Part of a small language model's weights.
Architecture: RMSNorm before each block, untied embeddings, normalized queries and keys.
Training: 619M tokens, 4719 steps.
MLP neurons of a small language model. Each row is named by its layer, matrix (gate and up: input weights; down: output weights) and neuron, and shows model dimensions 0-191. Each number is 128 + 32 x the weight over its row's rms, rounded and kept within 0 to 255. Numbers have three digits each. A neuron's up and down rows have the sign that makes its largest values positive.
Before each neuron's rows, "fires after" lists the tokens most often just before its 100 highest values on Wikipedia text that the model never trained on; "fires before" lists the tokens most often just after its 100 highest values on Wikipedia text that the model never trained on. A number after a token or word is its count.

fires after: "3" 15, "4" 15, "6" 12, "9" 9
fires before: " |" 34, "%" 26, ";" 6, " Party" 4
L3.gate109:156110150141099156072111106145120106132088102065166135119076216079098164117185130110127111154082138110075081139086121117078137159108179100120144127096146131106136149053081070106098146151138056135203178117123094200157164173111068162136132114100131138088143137109172162116136134128157121137108163104107145154110161079116179100108088126064067093110128130152139120140113097162121136126158119147107151086132116115133104108087101120156117158082038100125069123093168116122070145108082144089093127133123172156160151141152173151169129124136159102150118194085197112135075115077145125133
L3.up109:174139128136107089141134142112181100220153150134127066074148161178150090108074109165084168135169075133198151114138114106144095105083113130169114123122130205172131106143191133126117155143156106122170154110130036150146078110142141039109106102142120105148090125075085150145214057114122134094095093154091110126159195140165130112121144128119123092172126135136192139133147126100075086120180183136113098117097137154126135153129101140115148151127133134092159146134099138124123113163160107146138129190140111175155107206127169066107088193119131113156138118150177133136087097117086115115
L3.down109:128156151132141102135069162120153139106103163114142061085043172115061138100131102130102128165098139132094048104113132097114143163165106135156125133110173115115064165060097063116142134136159090150163144053119135139160149167103109158132150144120082162101158146066159081106191114108159146124119147127154135147126085078088204129110105112105068087042100126166104106147103110123167136109138095120126145109186154118175172128106117122152126183127078119079137112137199143137110159121079097132108142107077225166143096125162132160128125146112138144138178167127125132178092091123102171150

fires after: " |" 37, "|" 15, "s" 6
fires before: " |" 41, "." 12, "\n" 5
L10.gate416:141101094135056110142130072119166050160138130167109135114064088101123164142136066154163147107119146157090092127104095123114129162132088115150116106118106069124135184050111086121132088168146166108127143118123162148139129115134094140115110149141123198092158078093151090176135088114102056093104169089141134115153120105078158172166098138121108126110082038060085030109079120147177120156127141128098073123082087100132147153155146120127164129156144162187160165120145159091100127129186175089128086118107077087094080134127147163140124124087104126151113182176103109116147148144151115125
L10.up416:113110146149169131162093079141135121127183117067189137125137122175085144104125119105076170163151128175115159071204172107122168148099178126095132104092170117146129121136200092125161157138107028123092138105195128191091113126139109110121094098130158166134103128206127193114150099130118138144179144100171111120150132096095128117170146146204121115105111112160089129177114117103073197130082113132074109135124162146105135145150144076131122156106137188196153109140114126101158072083167120183125134144098154166126109092148090096134154111126123099160110135114138142089090073152148212141
L10.down416:135089106114132133090135083119255114142110091120119161132154171155124133100145124121156064139137158128145152134124173093206161112091105130136095104073097087161165104160139120106122157154136150078077175136108074058156060159099130127169103145101116119071111079167122164100138081143100135110139111158120097098169192123115126137087127161141082090144129107118088097150168148101118094083199095157149141080137102116109098160121156086127160105163159104108138077157117158101117126066161098130070125129103136101171128120089175172157128174095097110151122112122059147170093143185110142154

fires after: "0" 23, "9" 19, "4" 8, " August" 8, "1" 8, "8" 7
fires before: "," 18, "2" 14, "1" 13, "–" 6, "0" 5
L6.gate205:108120142096147134155156151131122161129072126086113127136100093113162135081125158114108098096118115119110124146110061160123122128105102035141134095069075107159137115164113140145185115171111177116121151102146149162136087115150151109081099165183147136148141104181119133220110084159157137155143126142135199164088157125177147164115096148092064155186128135123170170110070057120084132145143186132100124050161132076188091107105126124155130080120079082077102192132141121158108143104134131147144133115104174115108060106129075156086081073144163151148133112114137193129180083131127122160
L6.up205:146130091083108150168137140084138113151191113077137201111122125086069047181141155076105134142161119116086100122086148161186109113096175091119119100123127132111141102114099124155170176084143102144118086134110170139092110066153110144126093100145107151182130111089082145124113142137120118101121169127166120118151070147112123132157146077120166145129094111169224102174116138139043109085136156125142148121162121099095169119131129126203136071111146147137122185120116100101124096095112135044129119113136161113041175145171162095121118137068132076116121138084134096148085145202103155082
L6.down205:125141103185114092087115097135060115160151157150113139045063093127184121099112101135143170152151129115177215111129139108149156182156137118128146132103126155142137161124083119134147122120133186137119080117145087119173139106118134081180108115037084138112141114127157115111094103135088117110102136110045056142118089167086066152152138120146156099121165052159072135154149207137143131093154082105132132138105211137183168172128155175165099181159124143180111125148120155092135132120103109098192125118119110112151167071146153087148157137188127144107119108115106188153098111141149140133

fires after: "2" 21, "3" 18, "4" 17, "5" 13, "1" 10, "6" 9
fires before: " |" 43, "'" 11, "2" 8, "." 6, "0" 4
L9.gate44:153146161080087109173131109177142115135089128162149172130142091154094112134140162133104137145105119123083117155072108140170188163100120082088171116126191067171071112171120118130123114146107106117167171172099085166122120100175158156073066114157119124091121114174155116085147082128144176078211114176131181116089179156165103100088112155117172125150182109093106124121152099125141066080172120115087141141134118154143130106152103054144096117129069168091139163134101120097098078098086166129137121121147124116174129190088138189144125193075139143102160149111160158093094139160173115173
L9.up44:121101124123157096152159161094146129079164065128124115087128057157121141120144137194157113147114128103127147149100162120144110175134148128127133120127192132106111186112145114165139114079201134072144124083090111094089152110174112160119133083118130083150170081132104102094089105122125114109121138117163142077117138138100132165136225107118023137124114164099132144094085176151124123156163187097118150103103094073084078154084138152123130132130151141130193123150075182137177192163167156104043095201130151123112142105122141163147091150126183060147117167148077121141140109155101175107
L9.down44:156113125054122057103101124131141143213106197143144157203170201104152135150157132111101046119109161144061108105118122180117113146109170137113168153158179097145096080125108154128103164105142141143140133182163089164149079183114155123114153179105116110126160094156107102097122084100158161094101137126124109149146196181156127188140123152124096140126177130103085123134152139130098059118086166128143176140087174121132153118169122190124143107153117141120083116155148098108165146091093184102145134111091145200100169130121123097215096153168135087108137154161092103160112124126175131155

fires after: " " 85
fires before: "1" 16, "9" 9, "0" 9, "2" 9, "5" 9, "3" 9
L11.gate385:166140138115114135076145154148158162169194109105104122161013138141122156147114042100122125165116139110091142128099103168061095088153125108130127113096088086151095086102180122105082157089076096159117150183134101053110112116123097119103151141165140130140106110162147112145150129061140069163019124124133166120180147151143092162131129078143131167117116120129130109119088086177169120125140130150163134105129089105130102151127170140093099122064084167096134137086182127097097105212113145110131082123123151094114118168090136158113148103096150147221167104158131109086163131158135139110
L11.up385:129141170127069050153073151156123127158187110080096157079117159114122137157198118131151117120183147162132156163076112116087146152070126091106120169124096141121148110136132137149174096144055098155119111208127152124133143139177114125157147115085116087154130131208117136088165130122111157101177096177100225117138188111123149095134128108111149140177069142165167192097197133136132160132133132141129173061126148095083165185142117141112125148163104129127148131105074147069121137086147167116128151191197095131160131142087136084142130120138131180116114131121155113161126071085132168092
L11.down385:100155154127093166149163138164144146152119136101155069094147105121151128127184169138113173192139111148084130187091170165155161135135082115182095120095092150110119189129141140140131143142156115112085071103163115133136097116118142073104139175144101168159137122155126135116162122134163101103170099100123101118172155092137145164074129148165092131074122163103136194112144064111154139173184183108067124162168142115128135094099156024095136198120122109129128129186098074175069125147128084110086159167132068058151113063098083069108175143119165089134128137129108124173078131129146138108

fires after: " " 98
fires before: "9" 51, "6" 6, "5" 5, "7" 5, "0" 5
L8.gate107:124139144142101107165173146135122170143079132121128084135088124070175143201150125140140094146119158174135082133091106174105114130144172062110167147182177148067106090144147121121108179110209117097062111160176132131126119138117149135131156102111140090143122103129083089097121120111167140201168111122118095148174167123126171156134137111118097167110135160147130213106109098121105124139071184073135142087044145122171173142088107087127033128164131132133142115110091089122150100145111096085092138174071159090077090151146124130106062072133113175135121114066153097151108097148146141106
L8.up107:120154130141116160130126091101179081135138146130096120099169098115079134158157105154120128066083145197140132117094112097111115096175085095104186129125131105073145132104108186092164119142089112178082166091177150113116125130152160162124110104141135111106119055092158128121148100111155138216118099138141181123144167099141146090134088110157147130163116165137165091068178190078145122188140174180135131101152137096126188144111140179153117086200163052143157122066137124132162043158128117075126162149140145077137084140168158111138127125100111071133117101095105073154089124117109073170
L8.down107:141153134172180120161122110144117121129061202159062134092149179069124132197140163076094189159167123146133108209125100141119099116135085118150148115079174139033123168105135104145087142164156138071078050167070169154143136194127129125121146126080110080111122153090125183133143165109110116144125172142122109162158146093136210139110122108133092124075136139143125175089154129157132153143112203127149172104111151118124119128087125120140165176088135082118110164161092108089137168100085149174116139145092121118165157142114181172132117102157147167131138144179130071157115159094139124126

fires after: "9" 41, "1" 21, "0" 20, "8" 5
fires before: "0" 14, "2" 12, "4" 12, "9" 11, "7" 10, "5" 8
L8.gate358:105120173176165079164157098136135123105136147146123077115120153086180104126130159083155103112109110123233139194054125119112155091133147113161139175095192088148143144110115114124150172115140099107092097177117090101146097110116161154101092114111070128095092141163053128149166137113151091131120138157151120080076149148185100087118129151092093134130077151096136140082102098114187148146167151136170154134158155086149147108142131151108150121093124145181112127106132169109113045133124124118107148151088135131141110146107113171181054116134148181200143223074140139166186182082113135114
L8.up358:040106129141123067186124122099146141150172086133138185116148118118045120102080107093104130106165113183116092136120154150130160155124119113086098151126108098113165157132121098183160152081111088096158157082139117127119144123111139124140110204147130112163144057128135162133083138170090101110088114149161162116130165218170119118125224136052152169153130112175139119090104098176152086104171110160118047071136146127119206120152104130110106145195183165148118068118141147078124165122100133116123179131128089104109114159146148175127149163108135137095139123109135139151104121110202147123
L8.down358:074113142121111140187159089145255082106177122139115151031064132186062131142094142158158154127112139182091160135117158144139135172140116077147132140082093104124119095127157084149137140119120132080131116095140154180204114152133078084163146150116155059130128124172153159167098098129077114137158115160117162079153134189161124111116134178125082104106117143143094122093150136093136173096128064146098110137110129142149100111152107094143152148125167115135119133075084172103161153200097119135144091068147119082154168136153158083102092163122160122109105112150071156149071100138148148122

fires after: "0" 24, "9" 20, "8" 15, "1" 11, "3" 7, "4" 5
fires before: " |" 22, ")" 20, "\n" 15, ")," 5, ":" 4
L6.gate193:129106100180161117124171185209120144205113105162106164100132129147122101130143130184146111133172203084145129143120124128114116158109149089104147166143140090030129172116130111148110112139140103129112147118203087127139193156094159119086133152157088145119167145115124089116132083136155141104161130058131146111167119113118117113171084104085109140132112131138085201147046101182132116164132164143090130075070069120108132065123143175118108099171106123121107139155155148127063137122139156129082120147133148169177145180140134145142092219141125208183147156121120098150091093148171139099
L6.up193:109117111122088119142188118102112148141126114114093092171108097087095133179169100112133164169113089139111218127120134116114179155163175083107125125202108133156097128119116127125060131056149141097106133137090182084073146099163100130091117106138160114177122158075160116088085130124115116131074083141107077135087115131159107146148139138137098139135111114131138124097161166154093042135189079120133167109153152120144115151130065062150163115111132200165126107186166136097180095173130099125188173114117103069081152144148165099102173153083129118125135202109127104108124153204071127115
L6.down193:116155111132108112130159104113117134149157163037121118110179129136171164104084155113119101125109104176112143094101158141085162119131133139177114142154106172173110139095151120147165091112115184100126093145155114138204157111137116140108165194080123137137168176118155149111112132119079160151081143127155138130106211122129124139084148113137163077128124138073175166080137139074062087084106152174091123099196165111187150138121066107116142090097107129138176115110150165152114124095125085143148177166113110180138120121119134057130142138075111054155126127115090138145180177015075102156

fires after: " in" 14, "2" 10, "9" 9, "5" 7, "6" 6, "4" 6
fires before: " |" 37, "\n" 18, " (" 6, "," 4
L8.gate5:105163155169153084194126077147131122172178117136115094143130074183225097127110133181152055167170169110140121115097154145145161165144071166152098102105108075145071080138053112072043095150164169118124175153090136157135149119137081148130119130115141167114140115147112149134132115135150133146117118136061198159128158150105153132109105141135101106137148118138181144111112091172084132165156146120144098136088081138143140110123168147054081122146150175087086152122153082058193060115095128117127154127117107152133129155142160179140145178144105106140076175119095134107104128080136101104
L8.up5:161080168092078112109157156126102122144070110081129147125123066097089078120157133068160144155113056101171144199108091142085180153138134118188130138177164083160115140095151158110160104115151056125099134107122067143107123076067157104112135097148165186156198188121104087134092090143136145136166111118167101147152094094130132142154091094136100053087148136159106137158142112142129171171081127120034126126149105083164114078067125133121144112138123160103112117167101069144155150142160131092135110142083142121104091110076112142138134126101110150127143122143178085118047188119113123114
L8.down5:126153140102152119137097095166054093081102180102148142255161070104130135182122149086114148125102127158129177123100146184144127139186049111081117115167189136167140110191188094132161155128142103155116053138159155105135102164156147123172157105128061090122104123119073104129132186134103179157120133123119061130133135160148162119125094083111088131145148097077148148120169159140081126140170156167107105183141091145171130103148126127090130096072129145110118163142127106090113119123087139159189084124146152085106130146168122086159103101138156103158182097095126111131110146085098128070

fires after: "\n" 100
fires before: "==" 36, "The" 15, "In" 10, "===" 5, "As" 4
L4.gate29:158199131071130102126138134120176153172183132144164114110124121132118134143156066146118150121166105181101111124097130124155101133100115086116116186146116151151150146155073069174066148146083149069131166146177102022096155147149125095145153194109092147085107108146153133114129121137136137131107071098119150122129121080111180069090123173144117187136144168108096171089044123103132110184097120073149091102050057137108168103153158135116107147124132157098165146137087104117165106091162131116124115155114121102081143146151119136078121156121121171192081135142071116068099068154144117140
L4.up29:127135171127138133220126117193130071144135131120143189124167101109109098160164128131135148134102143146112108080155138140141203114163070119125168143150142187124135088118129153066139162100167140143106171123147143149108106125147130160096162130134158137141169168106162155121124106073138175134100166131081127064076129159150126121111116174140128118150167095156130094163149155136121138167114137059151126130165099151106045144106111137163063097145115121129121181139107075056133105118126086108000190150124206188144161142137161132144134102081152086135088168136117131126139143123146174064
L4.down29:067107170108165162130159133139066096179062116163139135155113077134140105159133104055122098118130064108084177075133137143181139111129118120130172112105137125161119172179105122140069113142155118192125147137090230147120144144133150138134122140093145136146125170164137134119118163110117179124115191103071104091152112182123095148126062144105155144114152142078135154149148203155143124178137135163118104089116137139130130116134164114112130117156100118131139118110195104100023132100055141159112180137095176181124135101129106207100095108054186160143133119075099127120146120175122105118

fires after: "1" 79, " Ne" 5, " he" 5
fires before: "6" 14, "5" 12, "9" 11, "7" 10, "4" 9, "8" 9
L3.gate141:077140158047072156124131109146139163134178073120096159138124074174116112104107108132145138091144107146180117098081150133126146117101119134165141125107119050115158077162126089110113089128153168103113139111163144153207141085124178094090101111176118125158090118160160180155065107175138103085161110100135138122154081126156140089137123132101089177085095167106122129117115171105190178125086178069116087158127126155088179120118126152166113142157051087120139159156126165135141064135171091168105117039074111108189115173119169146150101137142106114138087146096085109161117109131171076132
L3.up141:143103147166157121124177111149140134144201134069119150110187112179131118061173175130147168121130145073071180132118080173102166199160097120147102089138152125086157161192137185161125107165155128068142133119141164105118122078128125143139110166184113082107116141116121189084124117098127144057153135122153104123156107168170124179126162152107091105083099121106163089082133138134139128143135113063133106157130213060162072103153115139089116134161167131118118116125081140051106108211101162168109142082100088167156136125140110123109123162169159116079095141131103102150145060138128137128
L3.down141:166072115234168169085061185095139131105122137124084099124112148117109148100165105145175168133083160081108175121139152167125173120181098108106133131109130122117155151120139147102146148165115138117147100116138073083187124096125117144177122138152147124117116171092081134121172126101095097121130136149181153104096126070166107247151104091137190179089084140155156102107197166140125133132164121107115147112124166081159092113138149133095124115128155124154088123174175187088162157220116194093105123122113120134128159099116154112133144202123148121094098127095144100109128088166166143174

fires after: " " 97
fires before: " " 54, "\n" 38
L6.gate232:144102128121083143150072066079162112171152112113095114098118151136099166172129092077165110105106171157142119165147131129122114068151153094144129103169213094101115198131138123106128194114156186115130133144117092145120134064175111129116098106094128119127108106131113098112168090131161158096094115131104165116103160156102180175167114129117152111158133144138145167032157124120140144066180159115065174153116114168140221117141142092120047132134151101116129157139144054169140133055177173155139140113087113101155072118125081139115114113186127154122113144184120134154104151085152062145
L6.up232:113135149062152096152123149143125114112097100128164100113055061105117179106149151107109118083166179157154123102155119165100149182137173073133142120136120152179093132116122161122094054123056084086128084135137133122095146146095128191123103073121119166094135152111146141165150161158103180162121180163092168090090096172113112109125118173149168121113161092170197081138131124117200167153172072134151126143115119140125120186115178089128151111100164177146124079094178169116163121125104166052133136162103126095166133060179117132193152154142123121123116190143165155085125090118118163093
L6.down232:125164145144118114101106137071148118180165141160111090069066164159053159115169139061166147103126138122131114104111099118086141104116140099099133095123127111167187127098158142105152171121133107123094086134148072144144210140134139109152111091136110113127170110143142119112173119151077102074077165162130173116092133166077166190193094147083137167108167087165167085135145188184145151134242069097090106078073162160124153129133115114133117142179150112148120128069133133072061076129101151113150141120108114112138081132110129192154158132153124089141086102161140145125164108133137133154

fires after: "." 82, "\"." 4
fires before: "\n" 92
L6.gate396:089202168076056134140115109113084113138140095139129137163089116081116131118171148131118123181080103161163110091124153153159143173139144131117184065078154101162105159109076119142116172111115140086066082190144149146136186144128143150146145117172097106097140060191157126149167114122188148145069083122126193128115117140162128112062080210110127157125145090117156126141137137112116122165125147157132179170154168159100089111160201132162130110091069155131141174107058138135154106119111104127050148140115148131115098116106165139123141125157127185188129152071120114132139136166170120074
L6.up396:127186168132104129197139130139105097176191119079089127132109133108157095159142085121057056142107135177141128118169149194157167154138095081152148149106126158130105115103043137148131135146131152118070119183158161137137143163144171130052107106117064090116097101185162173121170099150168105171076114064141160078157107145155111100091107143095158140152124060119114114153096176097114152171091124113177111143148115133099105154096137136187118109152112093139139121061084166084149136103126098114110138130142177117116138137124215087129167162138123202144091138090127132087133092128168117079
L6.down396:129134121099129136149134110138000110138137107116115130255128127138130128142145113135136139140097122127122121122118116145153147108111084110098183136146116150122129130121101109113120125105151131110111102118139193125108132139141180136079131117129138118111133126114131138114144122114192151126091149118112146125152127141165115101116098131104137180122144099132125095168109146131116129139080105114140116151109101129110137119124122117133109128149094130140127136143064136110134095122117134131131137151103136115131093167122164150138130143197122134160131142102107126079141104127147149109

fires after: "0" 94
fires before: "0" 20, "1" 17, "2" 16, "5" 14, "6" 11, "3" 10
L9.gate106:133107060096188100087149124065154144188131035129069160142112086109112108100142111122113116118110167122139121126094119130142124155148109135113116113126198142161142120178099121177117121107183158124119113160161127103135157138159157108184152141189128192143120094123141171168047136206135123091104095139144163061126122143135125087148135127114112159151109138138114138167137140184125136131148127126140055181103101159059066151168014162125098109149092174148093158107091086162151129152159065153130111146114140133181160117158085093129126084112091151158104139096171112106178136091108163095
L9.up106:128094142132131182122113156109102144073119123166107149132165199078164146111151171071154124121139118093133076147083161089114115171174099114153131190120179130175144041117105115092167092140134184083106110181108121078142130092112146115118233133114148084180119132119090084211128117149114112166149146110127141063117140153136086149094115149168103153172052151121177132138072115128097119169131165138121146121116134091157124099173102125125118116099033136100098154136151197108155097131143118094076144087186120128120110105138125115144075136099085114136130089109138173087101190114129115171
L9.down106:125183104149169146153149152123228141163144096073095121058155164066103109045183155144092160157123123135113101133145130100124175148115180121141128089122119158161108202103141141196161090090167165122107099156060090135131103181088116142156130119079124157066124109101126126182144079121109084088086151123122140129102126123124101163103105161152106131118150157177154161165117191134117124127116113165162143184145099174107119127141015121106113084102139118126133198144110142113116107183118121076139132101124143173117081162116123155120174187193104154115159154117135101145162103090141153121

fires after: " " 26, "|" 24, " Set" 11, "9" 10, "–" 6, " |" 5
fires before: "5" 38, "4" 32, "2" 7, "6" 6, "8" 5, "7" 4
L11.gate215:101114154150102130135204113139173121194155125110074126128116181141165168101169108137113145115132084101139178155129108108127144129134114144176075138059166081102149102125104159098074143174077084115120094201092081129115092174126120108061158166134129101146077108132118139108145124145119132185119128114154185154204147123083146145120078130095140157123080117058110143071085108172131098134141131091174146119111106172097145093148130156087038098131071102149108123076127168189150138113165171124059139152120153087076099094110128104108172086105136141142148128084137167106075156092112090106
L11.up215:149114121101146083105133169121154120126129190097108099120119156122134096104186145098131162173152075143057169141133180044100154127188143139141132131088100093072127165083143160121089135143147151172126132127093093131143103112137101169126133155102090105164121124143135140062096079156150081122181147091107179133100104103109148200132127195106116152107163140121132070096113134108096117094149132165095105125120075129088165082162176081105141124105021159114148084078122146152162101165169074082068111110137091086102148105122125134182129127122122143090117123171221109107104095146116069098
L11.down215:128168135093155125164164095115085110163106093116145112075125092104106125113091151170125188140186180144105094071047144165157113139106152136121232157094097190126121082152120172137149102121121093109125131172134090218121119107134161131149056130129167161123160118090159106146091187114160168134141106150153069094119141128176129088108142126152125116112101170096144122157120152075123198132139093108101113098142120164101094161125101082208160124159175145128131150143117145079128096173133182195100104078135128199195123137185094107142145131143153116148112153155097151146085083134093142143

fires after: " the" 52, " " 5
fires before: " of" 57, "s" 11
L6.gate24:086141135119085162132144109100113113123188103170221092143112142200105131206160100114146118173098137151142136081093096171118057135159120133150135072132103143116082171166096133128115135114089229105130107118100103096075134079166177150043135178219112162114108107116115129146206154132073096143171138124118122150076137111112135127122113132138154161111144165097082126145146125079156117131112127107094106161111116151059137180100135111171104128146121162116153121133109057090115083114136166192107161095167122124115112095188155166121123078162195149138102123101156151119150131133136118143
L6.up24:103157178152094116131107121120109150096122164116150158113156077095130100112141075093114115144101171112120142149068113126087138094095159151139118085064190119182106092142091067106154128167162109162099104139083098165138131133129131096132085113073121181147089127078184094140077061107118082100113126159069069114083165116179104140121124073161155114158085180093162149131110109157138111148123150152097193129081147114173153148129099059183160151057160046116134143121123132195129111139134142138159149145068150105145147111108117126168198122142093126135117126152164187145151117156095104205
L6.down24:074103127110086086115103116101171124180145115102171128113136162070118170163093137121136092144126134128111126070150141133140184102114135137159152108125116115099092140115104133158125074101124137177151108098111082093166139118099180162101160170090146144089151091154154184103175214087061159100114130092163153119119143160139153099136144117155091135115117121189082132136137115114058124122209138164166111117159142136068116139153138142213098145131110135153133118147157088119122029128096147179073184152152106078109102123127145209131089136097082168095093103090131114121196178086064135122

fires after: "s" 17, "1" 16, "2" 13, "4" 7
fires before: " " 52, "." 4
L2.gate286:112088153125165176139083176120185125153141086109069150082160158135113092121175103103202127143135118211098069073131134110076196139149109106177146133196142139086108124095146123093115135118182157144111152133091085097128078143173165178116060085186146053184166099133075123098112086136131109084115119137131144159140139115129121140162112072180096137151143206135119141094142107131121109157147129123162178141132135150117195118123093132089065172085151140088117126133097164134126083131125138127050090155105172139170128163145143112141110081120092153104157150155119103197130127089139119157
L2.up286:126088121162140161120132119134128186133124082150111119116168162139154173128157129113053121168078138132097091123106171095076171133150149134121110136136142124069148179156146166170139107128121118109103063106076110127136149076125134113148154170094125151061122159135102046133118113157143177106173116100197191062136163151102116152127141109196168141170091133091150128173136075122121091190126106153193178131169160170078181117152079145095107149130122165076100080186105155099107093158076124164050142147155163131111196095101172113111092121109154087112134144132122103175135113166149104118
L2.down286:103164111126136098158117022166163122107117127142163076107159165150127123146112082125103138068084115110117233097115104162192162131094168127119168141094124102107146132168092168202111117154090121096187168155134137152081130125125125053148138163167107123119109149150132055094163150117109086111131142114129089086141141177147083098116135107149096125136139131148145148166116138142156138152092107069086099093165155121112067137164104109059154164124177090144164131121159099132137114065142125118156159079130091111092111159054141214091129144088120135221103129133157105102117096115106134144

fires after: "." 62, "," 27
fires before: "0" 14, "%" 11, "2" 10, "3" 9, "6" 7
L8.gate285:123117128064084113173107132065187144156105178158162129112098142126132099092144135179159107092107097129180101168077185111043158122176151146156153125131165138132106132131086196117105124125126116124155179203089098142097131124133127167171148107139107105136153162098109153091155165092164124086189108037145128150121118138187135180135121173112136174233111121108113109079153135093109144142131163181210143141099107132142189144133160100138146128172124119121115153162067080146107106136061087118099149071124173104141127106104071138142101130163082118127161141114154161138161133156164113149
L8.up285:131156086106142098171129131115145113141089128173110167119143075129130123118110174143126126160116161111118123091111166117150157061151093207075098161212130095124153160049065134162185076104146122156130152084149084179118134152126142155137097139178117147099162146118100168129112092142158123092107159168097174168125057116110104129157161160171138089136038133145090145087146166189126066125124121162164064106102128143096168149143160093104122127119090093173131144086157112076122118195168128191061160108179121128118104122151088066157156116149097161095179154135126153140108128112128162114
L8.down285:135141123101097114122154094103102140074181147107092174181112133147098131073147093160154127114105121116096132131136108112183126167114178184130149089130142133103134142074145180161079166120124097134149141164119199083066144183119187199074140116077174093142133138127129145081148121123149146118141123099091154164156158160111155133148171147077072122109108103085084104086140115127166090066092072101121136147067114116169075099120175136102167176112112116110062142130207161101081165102174097176137164193148142172149122160138108110137156119171146096166142106120117130173156207095123105106

fires after: "0" 17, "1" 16, "3" 12, "6" 12, "2" 12, "." 9
fires before: "%" 33, " |" 27, "-" 10, "." 7, " " 5, " m" 4
L10.gate60:143130132118091139108131100137185075190108083172070142113097174105122186209120122154130130124091138144190092068141076083110153163172113174061140144106166145147089187181114098131097150097111096135150138149086050127220103148107133114138126139099163153166192195148198097150078128146212096095087105150126154104115104143120138130129110092094092136097125125121097134173144051122171103141158156114130073081116096130100118146139114124114109168137147091155103133119106120131148110162135104112122154127141135168179078110144145109179122145117101140106130148100201136138063137110150087161
L10.up60:150138127094124045152066119117138161117123147052172110107153141122156139067140138119181099149108191099078165087133142129198139091176136117153091124141109152158067162116107115165139099124188145130088123118126137163120097110168136185149129157123057193119101143138129124140068175164172154143129165119149163130110146136113131092109136142115162098144123106092128114055102120104141180107080111175171105155132137140125103142169074148174119159087099190098096151218131143040161141182101139082169133146108072158137140111086122111085077131093113141094142158168128132144144186145114076106
L10.down60:106188098127090081090116142134222093127126104143105125125174163125106174168106113100115118130085181113156127105139111185180139055109177112090115150106099123139095101112126107134116180102129134125082088199090088113099142113065125137131090151079116126200102139104130094121150167125142150144128115109125124176149141137107074154150176139089147156171106149096155137138124156117140141126247161111113098159133143109169135116122099063096154126089099124179161118106162072066154133124097149121128111115182099142178202116196151137139061128089099096114076156160168091090154085091125132133

fires after: " " 88, " (" 6
fires before: "0" 93
L11.gate119:191112149154159152135126117107159135176118149121058132104123159149116148158085087105155081111166082173124139094118131143154053123101151075102165153078151128086121152132137175157124126086172137108057125162146097170119172130196172099113167129142076160085160084183117100089144135132101083171086116100155124082125134098128171153066074114181145087142134120140093169140131114100092173133098125130124164093051069177111121173104089128166075144180148127103164171090110125102136140134161103127098117083110178101104121127177152109114112113139080150141064110140188078079098086102085144125
L11.up119:054080124142133109146154105070131089177176111205159119114162121098146139150136069128058152145109153208154154142181131079144116153132189126167140129142162138134049150138122132107133105118110125107113092147136126195108090127182135169143188105176111170103161120099139150075173137118146139160108149108130161137140180126103124143097127115134126104114134117177067097083133146191092125167131105143148108152144055085168150138081110137172142073125142107132132130156164112086114153119107111068171162140119084137130191138145121113074164100069063148125082090202127113059165148097155101120
L11.down119:148203130178101174091157051097138137141065159136126075182156118086093138161113067128140094029170151120110118132134094101143140125156096174139099183122079128132164096111141115156160083115090148088152118113103069110116153106144183137136096137142171154137135155103198139127100218087157123121144137137074083104143143135120103080104145081157107131164090161171172166131136107122142121166082156137131119164112053110112100162125070094116212127087110084158101122143079110133141171090142096059121139112164146167150087136168165119138164164119114127122168149120155136087113151093100116140

fires after: "." 76, "\"." 4, ")." 4
fires before: "\n" 82, "-" 5
L6.gate90:155151142112107091121117139166139168139086061149168119114146137125164118105139136134129048142145106105141137142107132168134077116098172097117160096076152113144117159144120119131131106121060160087124140191186106097124152105162182098173160112104109061111109102163160046203137133203138048170104128130140162096167113142137184081099122126052132117081107076101126180130122135093158153086095174109126129154034152125099132110136094070194110102121132094132159139088074107067161143137175113113084114104069171116133112098107114150155101148146090170157156146145142120182130111119143106142
L6.up90:136147146133105127169122160173068110109180099110143129155108114166147155117104167116125109167066064105115158133085173136117191086134136154140187151123112078133079092084079122140098147119148130103075052153076169110115107128153140063073191140111096053119114114152201138140132099164208106150094096137106132172138097081155149104070092137149114117177175145059118129151136158116121107138149133078120134166166153127139105134144145144111105096094064152142092181129058129140153092121105141113110096125118181168106137137138152136115132125137079197170130166163129192098111172155181167108
L6.down90:174156131131133148176084121149022106125165123097141153144093135096092101115097152143105072155123127134138078080065107088115183095174151133162188165154130165115154127117068114101139114113139184085187079082125125125116117101176115122082153107077087116102099053110158130098129138096169109113071072097168095094119117128158128089110121115159155064157149125101123131131104120136099144144105117113143154142174105183109136100167107147105117130135105175171195126193076145120148124087065077120103123176124138086131184160100115066141106126097084113145070072137097164091124174093133155111